config.yaml
n_head: 12
n_kv_head: 12
d_mlp: 2048
norm: "rmsnorm"
norm_eps: 1e-05
attn_scale: 0.125
parallel_block: false
lr_head: 0.00459
grad_clip: 2.0
batch_tokens: 131072
MLP neurons of a small language model. Each row is named by its layer, matrix (gate and up: input weights; down: output weights) and neuron, and shows model dimensions 208-399. Each number is 128 + 32 x the weight over its row's rms, rounded and kept within 0 to 255. Numbers have three digits each. A neuron's up and down rows have the sign that makes its largest values positive.
After each neuron's rows, "fires before" lists the tokens most often just after its 100 highest values on Wikipedia text that the model never trained on.

L3.gate1990:129129141070111108150109078155183190172128209154153195061110114200181152198183169192098080195145133071155112180156151148098146128106118135149124141098166178082114115158127082141093092089141177091135057059098119067105152114090181107096082141131108131109148131089128151154131137087128177079153090140096121088134131055178147138158087173169123089154180093064083147152155147091127149106153178134165150170099073117128171133121166132090117129137165121148118121154146153152157084130100120056082122080153115143091097161120129074173188134107092157097097136135135154062126158084159155100
L3.up1990:161143136051155139139130153133148111144108188129158183081152129172193101191132142143120130147171194072144103168172146163060150153113103118092140134070143168127144062164109089170092167065100134029103114078117103131099107112110155155104134138106109044082161094062164134131153094122188175101111152149113155151098110103131106102121059146142152095184145080114123102116125134098131119091136180116191181128098119106116125115105159130114128083146186089109127150154145171151192109118147120121122141094159114129073109133153152106142178094133098111098075179122148155141133134125132140173
L3.down1990:117117136127114124110124150192160156153140185200146176105174146167136133144178175109095110126141112097130089074175138105120164135118132161109127076125158171116140096142068141121102133081114155063119057139090125111133123113119123091117079126080108134116080100064096161138113058133109144148166131134102137098061114090183089128146128068121142103091120163041110153138183078135156142151127197131158176118123101115140162140133123152149071064142148103088106157092105135146162103094140164131119123074172130128063181137152090110165183126130107097133100138105105112108111141103139116185
fires before: " ", " |"

L9.gate1700:123151096090067128187126144123132180083132095155104190190112129110105181097127125141147108116174095119141143168109114141127209168141113163133123186130138140087153064157134072167058136156153124111097116140097131108117140093181152133123161076070175093131135165111172111142177126137130142069151133171090113174100165105161099150119108121068161121156128128142117135123125149155162156169142142108106144117171147172166186099089147135175195150077192115104096147100117143137141178107166115150151076074081121118143113116106112142115147134042101128157120141119103087156122098162162109153
L9.up1700:149162173138088128129115115158110124121121111117121156094148139067152064109161182118079139088113133118154145216126153123121151133128130095155075122129146147167197162138179121151110115168192144096090181153089142130134121133110123121136100162132138198132135105171075108119089174135114090099131107122145117092113130099118131128111123158134103132050145134077069125110191146182148151140122160113127174144151163132100175111131191107131124158144148124127135149204157121174044091126084147149084135164094168063130064142113146111158081172135155126150146120151106122116117170123082151106
L9.down1700:124124132130097114125117146184112162081101070153076127133108130125138082137156219166125124106127126124062150172114140152162144159054105091132088073112164118214170163136155115145151122142110142157116116051125124067152182121158163143125151141126134112092162127150121155148166164128116132135183090163067129152131125115108128146109119121135102097116155037154129167165164085197148150107154106114089154119186170063099165045112152146112172140108175084108123069103103148183105159114134171091051125103142127110098148079134097114135170173080172107120100130144104172080121093157125107159
fires before: " |", "."

L9.gate1549:114138160168100131161152148151138129117118145121128124188175103151126121093130152128160174142116164134120127189139112095159132131140106154120156107100140092136108150075136071147140155159137109168099150074102164135163180029123087142103140096138167112186131186090151057153128171114111109174190157114090164179108063112146131081170111158129099083065169131117089153169079135160122107140082149122089140153135142175181107067122125109164125097089156145137122099149165114186147169076107122129155122126105131111162081145137179126156180186169117119134143104138154147215158121171114078133
L9.up1549:079142151127085121067155085179102095072098143160136160094138117161173132170068148076121142138112157092115120095222118122144143111109083186188195138169107177114120146154129196082159073156133114149135148112145135146077160176112146085113069092151108088108205130101115082121115109114101120106148069122115150124198120078177098131120070151075197159136178111185110110126107168108127130131156134120099083073114115066091147092190075098105173147098123198129159165068112154164174169109136218127091147105111138078129161198180147153129144119116105112116140126138071112070102141112184086106
L9.down1549:174164128159143167133172190173114156104137082127124116110137117134129153156099159092092131115150035124164136154191123088117065165127136157094146130177139099157109133162121150109132161131133132137112178151161170159158157158134066083085089128178166151123170085179081151117159142138095096139103113132149117161084070149137100072147087138179111212127183182199104077127090193143152154132085190146105143061103150095122175107154126175143114142095104107139080157172169121170132137092093208133151112100088152078099131116178121132093163130157184107098160148160056139098093143125162054094
fires before: " |", "\n"

L3.gate1901:126111245115134111158104158115148126074127125181137096157125067143159143144116135146114095069136125172135125104098145106130076107067078153151106174095091103124056183136158095135102180143171117154129167177095116135119096185179137157132073105115171094135171115131178145143128138145088089156119107127121115154134134101123103088156081116144128152129111107117114132127166098046173177134169096133148122063164137102104166089140112149047116137135094152129117169172100111087164119122083122122124138137119167142133176097178140127111108104137159112181174125142153045051131133084068176101
L3.up1901:128100094128112080122132200199200142144196130040104130195138162117148158144106140142090116121111199180106066124114077116099151156144165193129118125107135097145097105134148112179102103132141116124129103081179092110151101117125129093158152159145146156167175109106140106093143169094077161113138146121109120134237150078114100134169168132124091145183123124127107107129151135147114088098090113162145132147143100134115117098165207159064151148065128070143161126085113144119138107126154087135102114199130141183173148154115115077128123093117210146095147086132120141113121168144122129103
L3.down1901:164158147099152134110143079097133110106110138110145112167204101095189111143175112145152181109125153141101105162066161125127187111176105104130127135096106124129114138134149123150124122108180126110142139081090131083110142092214137134155127121081153088151101174155114158103128124176188139165106056128116116147115129099169087089131131131173146086061167092149110069168099143155140127127160142136125118095134122143182139136129117153154120116107102177166097167131170138098117194156139105118127083125114133127158129123171120156147138059120087078188136121086173116113143099079109166135
fires before: "\n"

L3.gate1192:133071166096127167140175133190097097157141143172164171115094108112101143150117124138141106075139126120181126162083178100121168156208127155059181110141095093098075127161077143129167100103191153134138197161116059109108093089124129096093156096151166089062162107173117059172141135169094074114094136107145140118124158098116124117140105173178155136050163113117118147149127117092143076146136139154143076101117150166132126129110115159123166175138132113127113158080118145082119115146158088175092166052108093106145091158127136123121106150197106121189150165170116096100121090136131137105
L3.up1192:107105121099117123149154086105159177148098166177128134170147083142084142180124102143099076167142161128135162192122092097132127089132160139135156169106157117155126119146134120113188115096088173107106200158151150095089123118159167143118117098086156091203202207046099160189094181143154118132156105089106127093188075142177114131105126145147169107110155140099119149149133107142155083103119142142096140164118104181136148078177101122124149151172097122069054164189105089134116112155149092161167163143083139087145194151102096136099116148126153143179083125108074140101112108134187079093
L3.down1192:071160108123109135113155170112100148065137120167134129131097057172122155159081173109129107079137126160093087135082125184144135137216097069094135112080104118133089108143063131136124149115149150086139138171148151142105095150155153155095126113145209112219122222150141094128148118165134117119140115114134113097143138146145153080097089202119179136152102136124126086185118103177119144122132212156105150115108128110112090102068127160106151158135127154093104138096062129162145107128166129148175152130110118092109135144120137105105128135183145038143125134168118120137113181096149156120
fires before: " "

L3.gate536:124135131098153145197160099146131142196102168075161197146094109167137184163117158113165103123130085089185073146157196142103094176137093127136178120085079127097076142168055134152114164102181168136109105095142126072090130131134121160169124151112131112113102075146164140177141127100137147138142148139182121075120125100088107175107040121134139093164138122176115131135104136141127171230101193154138132137150125155111111082125165153140106126151180118160105142145089170115127156100148112163169080106192129114148102167149110091103116105142108142145048215171120101150138082123093194127
L3.up536:152087061146124128167111112114188088113087173168142162147134123083130208152143160122128054088129177184137168164135185120126136128154113096074148152080119100098154102081131149137105152056084164116131124091135132171113116139182119121114179167107125045082147158108112100113137148086095098184078139067167156082087134103078107145139104145104142127095126150133096146156119164130134180198137116158124127101128133110153086128095149046186149075150183198152119110133147127130200160153159087170161128128153117124095121185162149167126117082138095123208060166120121112127096124127065071131
L3.down536:126095079099115169085111155169110080119107124115110157145119075075109129102127146149182156122098124138154137140150148112128200119169062108114085084099071109156108176093108148145122153115114119134093132081071171173087145075124121110136120145111088082091081099143148152175126116154101124159123128101100193080160146088143130149144104115074173103125104113113089168190204149111093109214155194131170093148137128086096138133162102129147146075127077127139123082170115146155153158091222099170164175139138085174122082170145121141141099119149128124108093127070094116093083155119077051163
fires before: " |", ";", "|---|---|---|---|---|---|", "|---|---|---|---|"

L3.gate396:066102169105177115167076133108170124162154182132107085111079126125102168186155136149130135142125190114128158149122124191151088140113079073133184110085131096074125150069132135208148139150149130105109128139113128116137120138097139085130128144173149183112202107205103098083149061109090147109120128147150091119162085105067126140176124173117107190139070168077169087139135102122109196164124176132133111146122137175078086065148175140083129113109100090081142098136096126133127132125135094124173145199127095094147119105132131121091151043159192094144157103118131103130204140103143134112
L3.up396:073138146109182084142133141170182169106169180091139060137036157150069121119106144142094154073074131132135144152095092155114147114097081093116139093142147079098180135103190146091174117134139127110111125124138110092101104091097092125126136150166156163115151173129152140095134088124140098057129136127125110130152127169103090121162149154104098130136080172139120127170151127123197172152147123105156120151102104173085082102122160129124153146151114162106180071190128115106154114095115090142170120156146093086147133093073088129112157070202095131129179091130135123110157156175112119091
L3.down396:133120106146138129105117141158101102106107143118097153149163080087173077150109076132105151149177115129119131102180139150177180089167103105085096127159156202121093124120135117102132138119146132170152147136149177117090095123126178127100110117125108095113022136135119137107106173118094119150081100154158118115143138155128099139115047082180228109089189079142117136148108102044101108088111153208111137130150116150135142142102176125137152108120144136158127114144088105119110116084152197115091164111127136083182180122167105167143146112108105072123107127122122160105092087059148194157
fires before: "\n", " is", " was", " and", " by"

L9.gate95:137149146083099103166144072157155134065115117116131179138085061137135087094124116162143152099174169133103116129124071181134164130146095169157134149135098117108098095123141121134131144103088131161105103098118107098148117105129106094132097112123125104152105155080223084098166126248111156147152126064137105098119103124128094163070118117131154156117077123045168089157117125150121132137134106135118109113158055129120124164118151138113127119153190185124146099129120145097129106116118130131139183082115081137159121130084178100145097124103098136101114205131165086092108123075123136172
L9.up95:103152144125164190139067131092116055093125157110133099123121126096157123110109112105156138088114134144185177090185122135119065151174095131136093104184187111087153151135123089166159176116136127098131138159122111139153184163160112108103121066124100138118143138178139101123149106109119104130138168142173107097112146144138127168114161094123127123156158111205172145156129165126091129131143110124096076123151145142124135144079159131164119124152107117074133159070160123114125140116126138096064161131097061096093107142094100087120181159144078146047065109139075098131093074084095196129
L9.down95:113155112141122135135084156197183121184138168203145093151111139100113113147100117140125118150086144099183114165154140147075121075125139165131152117137113183097147103111143145099105148136158120150085106131155222126151143104227148165078148120208077152165103155110173153125180058127106190119174124123100171179175138105122092151121116098120094102110158145180197088135175142128147116183133110096136127158124191113095098119115109176155174153118103158155155139144137162083118154073104138116141113108116122180131133177091086111116157086117091090098105168138153079121131093143144123123
fires before: "s"

L9.gate264:155150176148146173105105169117163072095111114146147133126130143112098096083107137180123164132137150127140146111144147096159094143145093132065122107131150077084137168116137115139109102106099115150179113124105171088156152125136097158120166122141096154130196109127127132110103132174116105137122168127150111140171148163135166146145211111093171096158166113150088124096135100109187073157110149182173138173171136080099121106202155114106120103152141154118096134164201104155058083095157118089195148141069098075159164132065156122163120119148162129103081111172094135127188093067089163100
L9.up264:136113124138094153128178181174128154125109139085155160170128150115094131091051169157125171108130148150115118110194092096128130142203096157109202132152119105141121087194159143202168189131091133093084137062146187117073187133127130071106124128141118189167149090111186125127132122098090100136087133078148125128146152126121170201139091111123164086129192129116099122151071112149149067165092097131200091138152107113125098119118151072110137133136159117125104120191157072152117069066093145093135144116109131105142093132156145157126132122128069072071160139145175112140155078131133150110
L9.down264:099154095165151128152147107099126117133158150149183142140093127126167142116111136116072088128135101144090100165144077126104098119170125107168134110120143187092117141152118104155122174138095137125134152083176165049084097118118175114115149138148170134118191112139141185125158094151094130162058130158103157082148151152102135146108102119168143180097087112098104132128097170096060172100117122131108186102101151159103146112079153134152144075080150139090124091108086093136111128069144172150100119087095099135171095158149116161111134128098106121153114135128107087168174140049148097111
fires before: "\n", " The", " He", " |"

L9.gate943:121134200087147132161155114141127110103105099154115163089102121144176141112137126110136109152116171147120159140134074128136089151144098116131103132165104119118086134139095079158082121151135139076095108143159067123143105073170089184118055099103110133200153130152135100125079134165110166105107130143075100106149146172079095151167157121109144100083133086151157140132158162117084145082104136113124159186180119205108094125118149179075149151124135105129092219124166125122106057113104153162150124131141102158108105133093091129077117069104062124145167143167127079116183108185066115138
L9.up943:101125162081096180122133117138156120159143145087100130141111108126151107072075126068123209085109165189112124171071097134130179071121101117150093139153152164156099138053134144129110122082082115144120097127041108127145161194083085155163148155154111105132123150104144134112129072117102116160105133123146126136119134203124149174137094094093124192178202147117103112121106167166055163165177108146143153138122138117103096128133105109106125149091121184144115132159215129101093091121120118123131111116072152099094104167167143092123111132151166115090184092140117075222126163123069153191
L9.down943:158181196109100107162145120173213140144107172137088163181052135099134147161147145113086147157102145133125146134134170071099138129101097146116149106181134126182106098103147150117135106143123147124146092131174106167154115174136139094141117161145103111149093096130168118140065094145119124150098098160150144095124160081135129180145116096170176105092144131142092099112123094166119118091113112104061126171107123118171128129118064160161133097184159113098106097151135100143132127180100124098081112141110146116084177168078109110140112129103145147147141107114127127127092166108128169150
fires before: "s", "t"

L3.gate752:182101157062127124143141067148175162104129156078137145132158072095098116145082159150145120113141062162128165104141179079152156087150156164135114173189111174117067186172106104083110142172128146103063181121133066090124147120131061122167102128130146134129145120130112144128172018124094140132112142119086149072143130089177120106131129167074108048131102153117145105076150140116055130103132126132135151150137145102131143091092105126145145094128154154147087162147141135114131133139117071112058139128087110098151166061187120141110134161116133127136135121130149148105030176108135115151
L3.up752:145198133110166188152207180135154129100135155120198105233169059118168140137178109104165143158183171154167129124148165108121081133139142138125093210143038134099065107126126082104051131174141158094060179109151135130169171136111147128108170135157176088226200121126141101084127127103166189140104102090127157141120161027147125104110139152074169046117157136129088104083156122089110146110127096161092134096199139142158141199111140116135112142126085143094126112204060122131163158164158078147165118180154078172148158127195056111139138084194120154149156117143128075145081199175124140139
L3.down752:098134117067067149141158170181150066104094166090104152147111034130129147215085144054102149156150110106146133098144167066156093092175138115107112162153118158076054109195148123120124131147095195195111125135100082121074162133161128122189130131140178124112040153106080191145171110126118161199128091167121142144131130135147121062141163130198154045117148137150125138132136156146127128154091162215144179130185163134121172129128095182155165114118142127100119177125151069144067115113142141104165070083166134130146134130134080091153183146144089053090097120153182089107112090097124106134
fires before: "-", " as", "\n"

L3.gate78:119121128088136174141147141155167090112150154155163159166141094159120105139153174107118180134151142180170116128111125146102092178110113093089152161113087058146089084157115100205106105117185184065167151111135149116121109138125089108083175141136176117138117198141144146131126141090088091112102139147125137126132091164091153101165148169148170131156153097126135118159159108150112069159147186142173133120170135138116129103102157148125206217118181137133139065137071112136190102133136089181186152122141103117162130189114190150067143152125121116078115144111120161123175120148112193098
L3.up78:147121151147101133107125143168155100150141125119158151112152124147072131122127179133155131122110206164129151151178191128170152120171136108089148106110056093121145120096145081217134124098146189084120125110090135124107089119162115143044132126162090131125119114121141177104159144077110097069143145140107170092128084130146179121157126152174129126114169123190089062161198125153062101149154161092116113126237127152090181077178094134196181148142148101136122112197104125137161122144169111146157179103116071111153110156136150133118157155137130120092125195095125089118116086157165108138
L3.down78:123136116128158107122088117135143109105159163183108154140132115163087130115101210107102093101175114151141089158102146099121073118145074115097159116067133108097142145123127110110133134126122160132107169182119154101117137102112139137127172126150113105113081127146094129120151126126072082126125156124151173111105116141127183144096095153143163132156149177161104101163129146137067106159117176109130155164129158180141149139082105093169151138127142137116113155108113113134166087146089146097154165135128135094116167158121137123171112104146077000149134147129127110153169136074126095105
fires before: " ", "\n"

L9.gate1310:128154153099155156152143138115114108126183133132139226179129113173103128148137200143205092099136139087125112126173122162101128168110077121188071103137099136137150128123104127161085139140148133087138092158131129155165132087156130114146129085131188115153129121079064121175160150103091127066164162196135196146141132154152126118092033105080121066137183095126076187151130115136108133149158129186133149107110123140170105130102117145135126135100165142135130109119169120142109129153191103172075058135095167137080115092127188152119136117066147094093110198163106126152124117161114139139
L9.up1310:078119146134132157134179110134184145075112123165103179089173151072116107105116147049113133131117142120159168203136145144196092141108100104145082167134095118096195135111081129158124058147129141135141151143121090162139187153154126134148136139162145173046111156100143083095196123148127099139092156077094101151115163160158080095129016103102141119092165134145076134141125082206130117154068117129135127124103137130103170165137139133176137141148107101152100139130095106090133114095143146059138123118146184102146111215108113097151205152133074143123129154146057101102110073117109159068
L9.down1310:185106162141087115159099147126096107122115129202120080101107110172110180114144126190188127111169177070144154140121150140188151098104112112158113141045123132148130130123136128099106088112220156105162145197122117182143131071115154125126126133203136157150145171099061073149143156111105089115161065126124051124132063123148113112094060134186159056151173115132125107148125160107104121174156105146112177123146123156119139105173173125092163157193146148158088099127137068163082107095138104125113099070145158077141107135090197164141125131169140123140118136150117091120109167132152168101
fires before: " |", "."

L9.gate546:097129129158131228148169129160131120067188138183127183152125155152133091194160141136150147133157153097102140164125189132189089152134170105105159090174131177122100099073129096141146130154087144088121083143141133147163107119090063077143092168128152081098206177156110161060202125119183076164128160143162107141101150194156132123193071141118106140105151181113109035090077137180161148145154138152150129100175115180106152154159098098054160145099128145163115122163153124048084105112205121076077108120072125129124186194109148135156125185112130142117100115153149182231088147112137195076
L9.up546:148133140189130187113187130124107153063133144163128163097148148122093081159124122127168128155140122170140178147101136130180096089163133097082170119136114097169128084106066157154135083100140100060117149087142111126143153104107087099105124113192180156109093118098093129132138212073061133127115134158150085094133091119106122105130109126096147140092098146156122096165139196161139149103115142150136033072154094141134168123149176094146150179144112142087179147074094114136168123084138118152138082179138129070185164181080100117144188137147063136120076099132136129124150072148142138116
L9.down546:098169174172160133118111107132205134097121109158140079097170154130128077134160139129138115167139142095107140150105078155146117099165188088119178156155111156121152074096126106158200117110093146119104193131131135151178192138117021093150121163165118150086129110144085130159135141166107194113033077127106108121194102150106173067170156173147162125107145132149074147143096098126129143115159099141139091111134179164081120127127121121125108114132127109150117132130107070145068055133124128141073115127142138123151125136157108149141144138132124110104090091121142153171105119111153157121
fires before: " |", ",", ";"

L3.gate1351:107095135190074166124156143147089136179116059141232135087079071148110158124148189108168154151155127081133122165183131143111106159089164151132133112146121109150140145128100114150096110028125107125114088159124126071117128157191157122095100125079098063191174115105151103147139117083106127103149080174148148103142152144116123123110133156156151172164171149154079123058169128136132076150156122088132081052154151163137122107178129163088069211128156133106133169079133114105162182100151185152169125128138114168119050163122157123131143147116160134156113193138108153141074160180115190155
L3.up1351:105088100197086137189169124151116126148074180138163106060141095151124208121159111033080135157133124119129107185188119204117118136162164169172117163170123126088130134162120135074090134104087094143143084101107122067106153163132143139068117153084101095184103137072097082137146094082102095168123043190095112086127151142116104177129122136061156151185135123205135147114152097142113111168194104077138104068132125127186084110165103122098113155136123135160139141069145129098120134212104124190144162161132080164164111157147094102098137147139160171136149173136150149105070160144064132174
L3.down1351:112116082129196107137118116119154154163096160160159145102096122144131125129159149088157122131146101167139145176148160148118151114105188113152106108156101144140166152095102175071075126135121115121124098149172110095116113121149142076081190156113142138137041099079082132117176152112125101107076061107129143113160124133189121124096136128113149162164197138177139124127122158079114085151138115137133124121093143134110143167110166145129123108137133105145161152130161103151111141149116143157096155194147128127171127147142059108156177075142138093145165166124128156056112142141147090135
fires before: " |", "ud"

L3.gate603:119166181111192104138061223098157097129184153138087187154145200134097145139125166102165099178109144111154132104179130068117123149189144125085133079062123103156123139120120137128141129180176175125166120120102108133162135141068104133117084098130136095068077139108094098143130128129105091080149118184182111132155115053193148132091119168169181097121145146110105104188127133189115074106160116139127182156139142084146137111164084110143183106084165154107150079106108132151143113166195107091083106093158103102093161134089141122142141121077128152123127158130084147132132086174138125193
L3.up603:113143176103135136094140167119067097111146137130098168131179177101059049116129123121140084189210114143122172126163129092130097104133158157117088118136218104148129133191131165090132132122122146149178137104100154140153094167115131144094140152148139083118166120108187113110147141132133108113145163149169151133169100116205127122079124131167191127170167173099144141140085094124151086115154082144137148133057174083159167143103124155126128144122141168112099140113077100138189123133101142080067132103124174133089113154140154125147125147151084115178132123138131153179113129124052159157
L3.down603:143145154170178092148068129077092155068121123098102102090132120129150134122126116156155189152157148134080123095112131121171121121101091162091122052118113100136141090115111090137109079115150096147121126119173155129155162101195109111107123132111154110083096152091170180132119156089038117166149092128102130163099106110128164170103132062119103102121092098098124118157112158149091132173076136124166103146108075110114193137186187128120115120108140090121149145089123102217116172092180092095107120164149129088110139140147141165181158141111197122120151109146125116085134139118191046141
fires before: " |", "%", "0", "5", "6", "″"

L9.gate756:091130119123147110157124155125163120100060103153119117089059159090075141142111183138096130116184148151159137189104129086080125174115139095143070122161129190202121157082143153124137138097168133119147125104085092072150110135110104043154082137135138160123120143147121127069113135143108036183157164112132192083096135103123187130138107151161233107120093135117147138101189059121140086121149108151109113089117120162183100132112160153170135161102132131091210146146119139095162109105121105164086161119137097095115195132102109091150077191156111167125107132107046093135101085167062177085
L9.up756:154167157192128096062121133145158090138073123139180149099137124106089153100142114168120174135119149124161094154099113144099128071156166142126123137119125137098137111140165169119162080109141188122074145150088142081155155060096071131122156157131167104092128179079138099145051145155145123168171119184126170090151126103139053100097130129147149117128168146108179104103112144139106084134178174173174113147127108112111136132147105106116120113173141087092044158144121096123063067128137128135140174156171127155182136169113138142099100170126130118153151123116096182147126120106108159083
L9.down756:091138176145149167141134059166130070095083121122132097107158140063085165129066142125113123112131160098127094202098178159096077136059091168093168068126127151111086091117175098133152130109186157176146103137078114175113125083086135143104104166178115139091106174152142174141136133142129145140155093129145209134124108132131081131141113137144116108122153130075124137160119095158112171136160140116136111161151053151166166092116131087084150151141103082051097114083115119112107163121068098073114118144111073162111075116149066104179062177133109098178139159105149182123142082151192150135
fires before: " ", "1", " \"", "3", "2"

L9.gate1554:093137188171170160156162158072150124133114180116206118174110158128090174123170122152136096143134148135140147144069188149164117128136063160094158117175119129134184125145093162156146123131166162145104130130118138165108089131096127122140154132160199118115143129110074110116137080092168094147116166104105078143104154163143128091037134096115169088102127090162098121119138172118139123128118158111143139129144122148130145164108116175134120116119112118037157139150133186116129120073190078120139076117155199138104101124101101170114145190177087162186140141080128071169105074097114167102
L9.up1554:094138105125104094130127130153020075125143143034078134174125137118125125123131148047093114158163119126154067202139082085088067094120123167113139136085123081170084103109098128158158111131148064097134152100169133135096105146115120115127173151141158147178104155151159137121156090109102109126108143075113159093144140122122163142138075108098123112168068109073134122110113135133171074145150125122143130129131083112191112134126157113091091040074127107154128104135128139096104147045109153120119075179120130176106095161160093140097117136144126110170106183125107130097086117177125156104
L9.down1554:146143107077137145107120166086212107088122152114115136093121154106097134065149173147182166118108080095142103096140090177163125157175102129105124131115137171077094152149135148075131143086116121153124083129087129068150152116200093087119142162115072141102137138171124122141104094164139142125063163115151105180114119135119127076126066188134173144154154073083039122196185174116123136153089168129181105100161074122102191154122141137099168170150177086132107117078159127165089132112150144102104149103109122148152071123112132098188114149115104092107133122095115096164115162147139136150
fires before: "|", "|---|---|", " of", "\n", " |", ":"

L9.gate350:093131186121166100167106179180120132119087091149166125142157108136176137072060130139179178185083100141124134102174172141116138132072150135124159105143177079084119175150130116188061060169133127181118120104107157154093180129120139103121154066137114198143109142218046096087105150132176111165110167159157147167094124126143186080204186077165112123041149104102136139124126123185136167126106135134101151076117121158178134135121114111122188129203155162078125112134098055178203091117174130148119100162127130116199146138092100127157157128158131092087081096122104135136158107129060135090
L9.up350:121098165139163098080135124105148165115102128153143121142120087140138141180204119147125153188153128107145170140146156142111128172103129133086171130125125119095120154183081138053091156156056157108127080089082104107138117097118126172127149139178104169150140152106157108126122192140150161100128099130151088141184141094131111090110118125185103177134097128108124130121117159075077129109161123109101142113096094162109164101107118135202099152106119125131142121188141199085111111116110137131082181161131184147159139162131072085162091129094158111107134103118150115141103134145055128156
L9.down350:101111118156070126146139175163104124151113162136125144092124093127142143216098108173151134164120148062180136124161164101168128073097180161121146115083160172140071110128181059070090113122163157149111132179161093131112109106161141161176166153136125135155149159134120123146076160155118080086149105129118144169173095119190167117138125109150141144148073141110127129123120085165125147143151109105138107217157123149094098095109168080119182134139160183118134171138091146153135090162146172142109146125067086117150069177156060119157089133082127116133154144085179132071132108077099161113
fires before: " ", "1", " —"

L9.gate1155:188112123184126172149090071111146176121117123177149167111107140144129123124105106133113148122127118092094185108129115150131152144132112127145149094175137137181172087172115141117148086092083149100063142163111150086128203140103057114158138149122131178143175148203111073103153130101098084133080162137070089191142172096138110127133110191145126103131163128127172071117103166070156129209155176157111059165168098134123094156145064159110113141101141081131147115076155162111140111152134100071107089128165131092131155131148130152161137166092148148101132187057118132138141130134160124144
L9.up1155:148087153127145129095151172106064140074110140174113141112096139134115106156108154142119123092150058119113089112118149101132135164164150069127117075106104094119169148120132143226093098159145151085083136153097084169150114103203094140137136141166173140131147149094103147206097169131126092140085132149139125118214115150108128060103087163149159121157153088092102115161113084084071091189107109140138113134085078121110163100144152164111132201102118137069144124164097124124178126096123158152108133130151156127072124137087128115056109146104088088089106150147097146162138079088194144088
L9.down1155:075144144150133137166053134150123096121075108141109061174101143145136143135187159118135149120113136170131195160062139169117122108112140124100177121142173150055088122193104171169149168133152148121218154105183143144174136144142058121146096176120159158154068125207115062107148122111176116142099097019095108146124099172139159104114089165097077104109144139081156142153052119169121124179182170109038124197119129137138188125119106082117142119134135104103093139132175111098124131176119095136172180148169109085150171143117152117113164149126144096194135104205114162125149135103119150133
fires before: " |", " (", "\n", "\"", ","

L3.gate939:082037083097130125134129085218148189177104103162119109121129114098178182178134163153175107094130107084169129141141133136095122123143127141171139132179102127113132113182113124193167126117156128145175089172109097135196096159105189073200134135126162131159130125102162098163114140174131187123126104116073113133110086135075126124130058129101172118103153115119172096118105125126147134166166076230087154152151094117110092145128134230142125110115134141135124121135120129057188209121133108047150156100190150158170146158120131118143142127134135148189116161153171112092143097121150098153
L3.up939:155049134135147113170112143112129147110080124115165137134150107077115164110098090111130097103105058181142135115106109114105102162121142124198105098151158117141132171119153120168133089133118175160130148131105112082133190093125173075140078144130156122177137091138055152113065072120104153160072124081052113139150154109154130183166126128101158128074118122088123156110126124176125162149147078135078151177153146140071121123170132211213098159119107163107131137145083134132144171155161122124093141155133152121181146117088058133093154151136160088152125132157172148164142108145144124150
L3.down939:138113134100164094144127119169156153061114121175085072151126099133169118116136112136146131129104109151172152126103155102095052173098158123159107122126160097133210139121127127149126141093119141158078133136103173086149178126142128136115097149130114134100078154085122149080150056192106161144114109109101170122108098103094142173205110086108175113115145129129160101128160114126138130128147112107122129156145135174144081118096096203194085120080113137157111128159146133147118222131157123159179129088135112078167128163139120153141108086184131043103148136137197131125157121132145083169
fires before: "-", " \\", " of", "\n", " |", " ("

L3.gate1891:186139123083147104102168111188141092173082116118180163067164096106132142142143155130130141153157146133105107208144105085111139097144089119134127089086092113133114153124160098180137096126145110097102202127125120085088145121060112161121190099159107140150106173065121125150123129138089109024120123171102172088208105085162154119163182164130134155138169077131132146147172114163093141100153140078157168164133156120141163128098158133165155155095160109126088133147090182176094135111188061143140130122105089137153135132135149147105143097152072112151114109101120157156109164162161110142
L3.up1891:075155183081137099118173121134151132110094183170117132093129125124068160153106168068113097152176114116135091171104122078145135127157108100149106076113133113139208119146156104105145124122107127099133222146115099127086110112095129172068177088116090151111088222108175131154111170114141148091122156163157151123203179115085140077169124131144118146109172127119077096165122077141113088105089123094150167144128141134114140103110133110139139102120150147108059174138125120107145086125171084090123081099137153107130127135082101160149179129171141112173119177133103139117090156120124143077
L3.down1891:057109179126111098122100133177165127072185153174105116150096107116114129136114129108099100114191125141163127125080117140103131159159140090087113129117133130137184122112064131096113153078145102116142142167123109130137134097142148110104104143092135147116157109152132138129105149121090098129134124167092115149135085130081154083071105099122079067136138155132132155143121134126094134133108147176096126147064132173091109091125151133127120074141143122136115127062107082170142120154109141067126152153100139107108151144114061078215173107212115000173103135151123169123098097117153165133
fires before: " ", " |"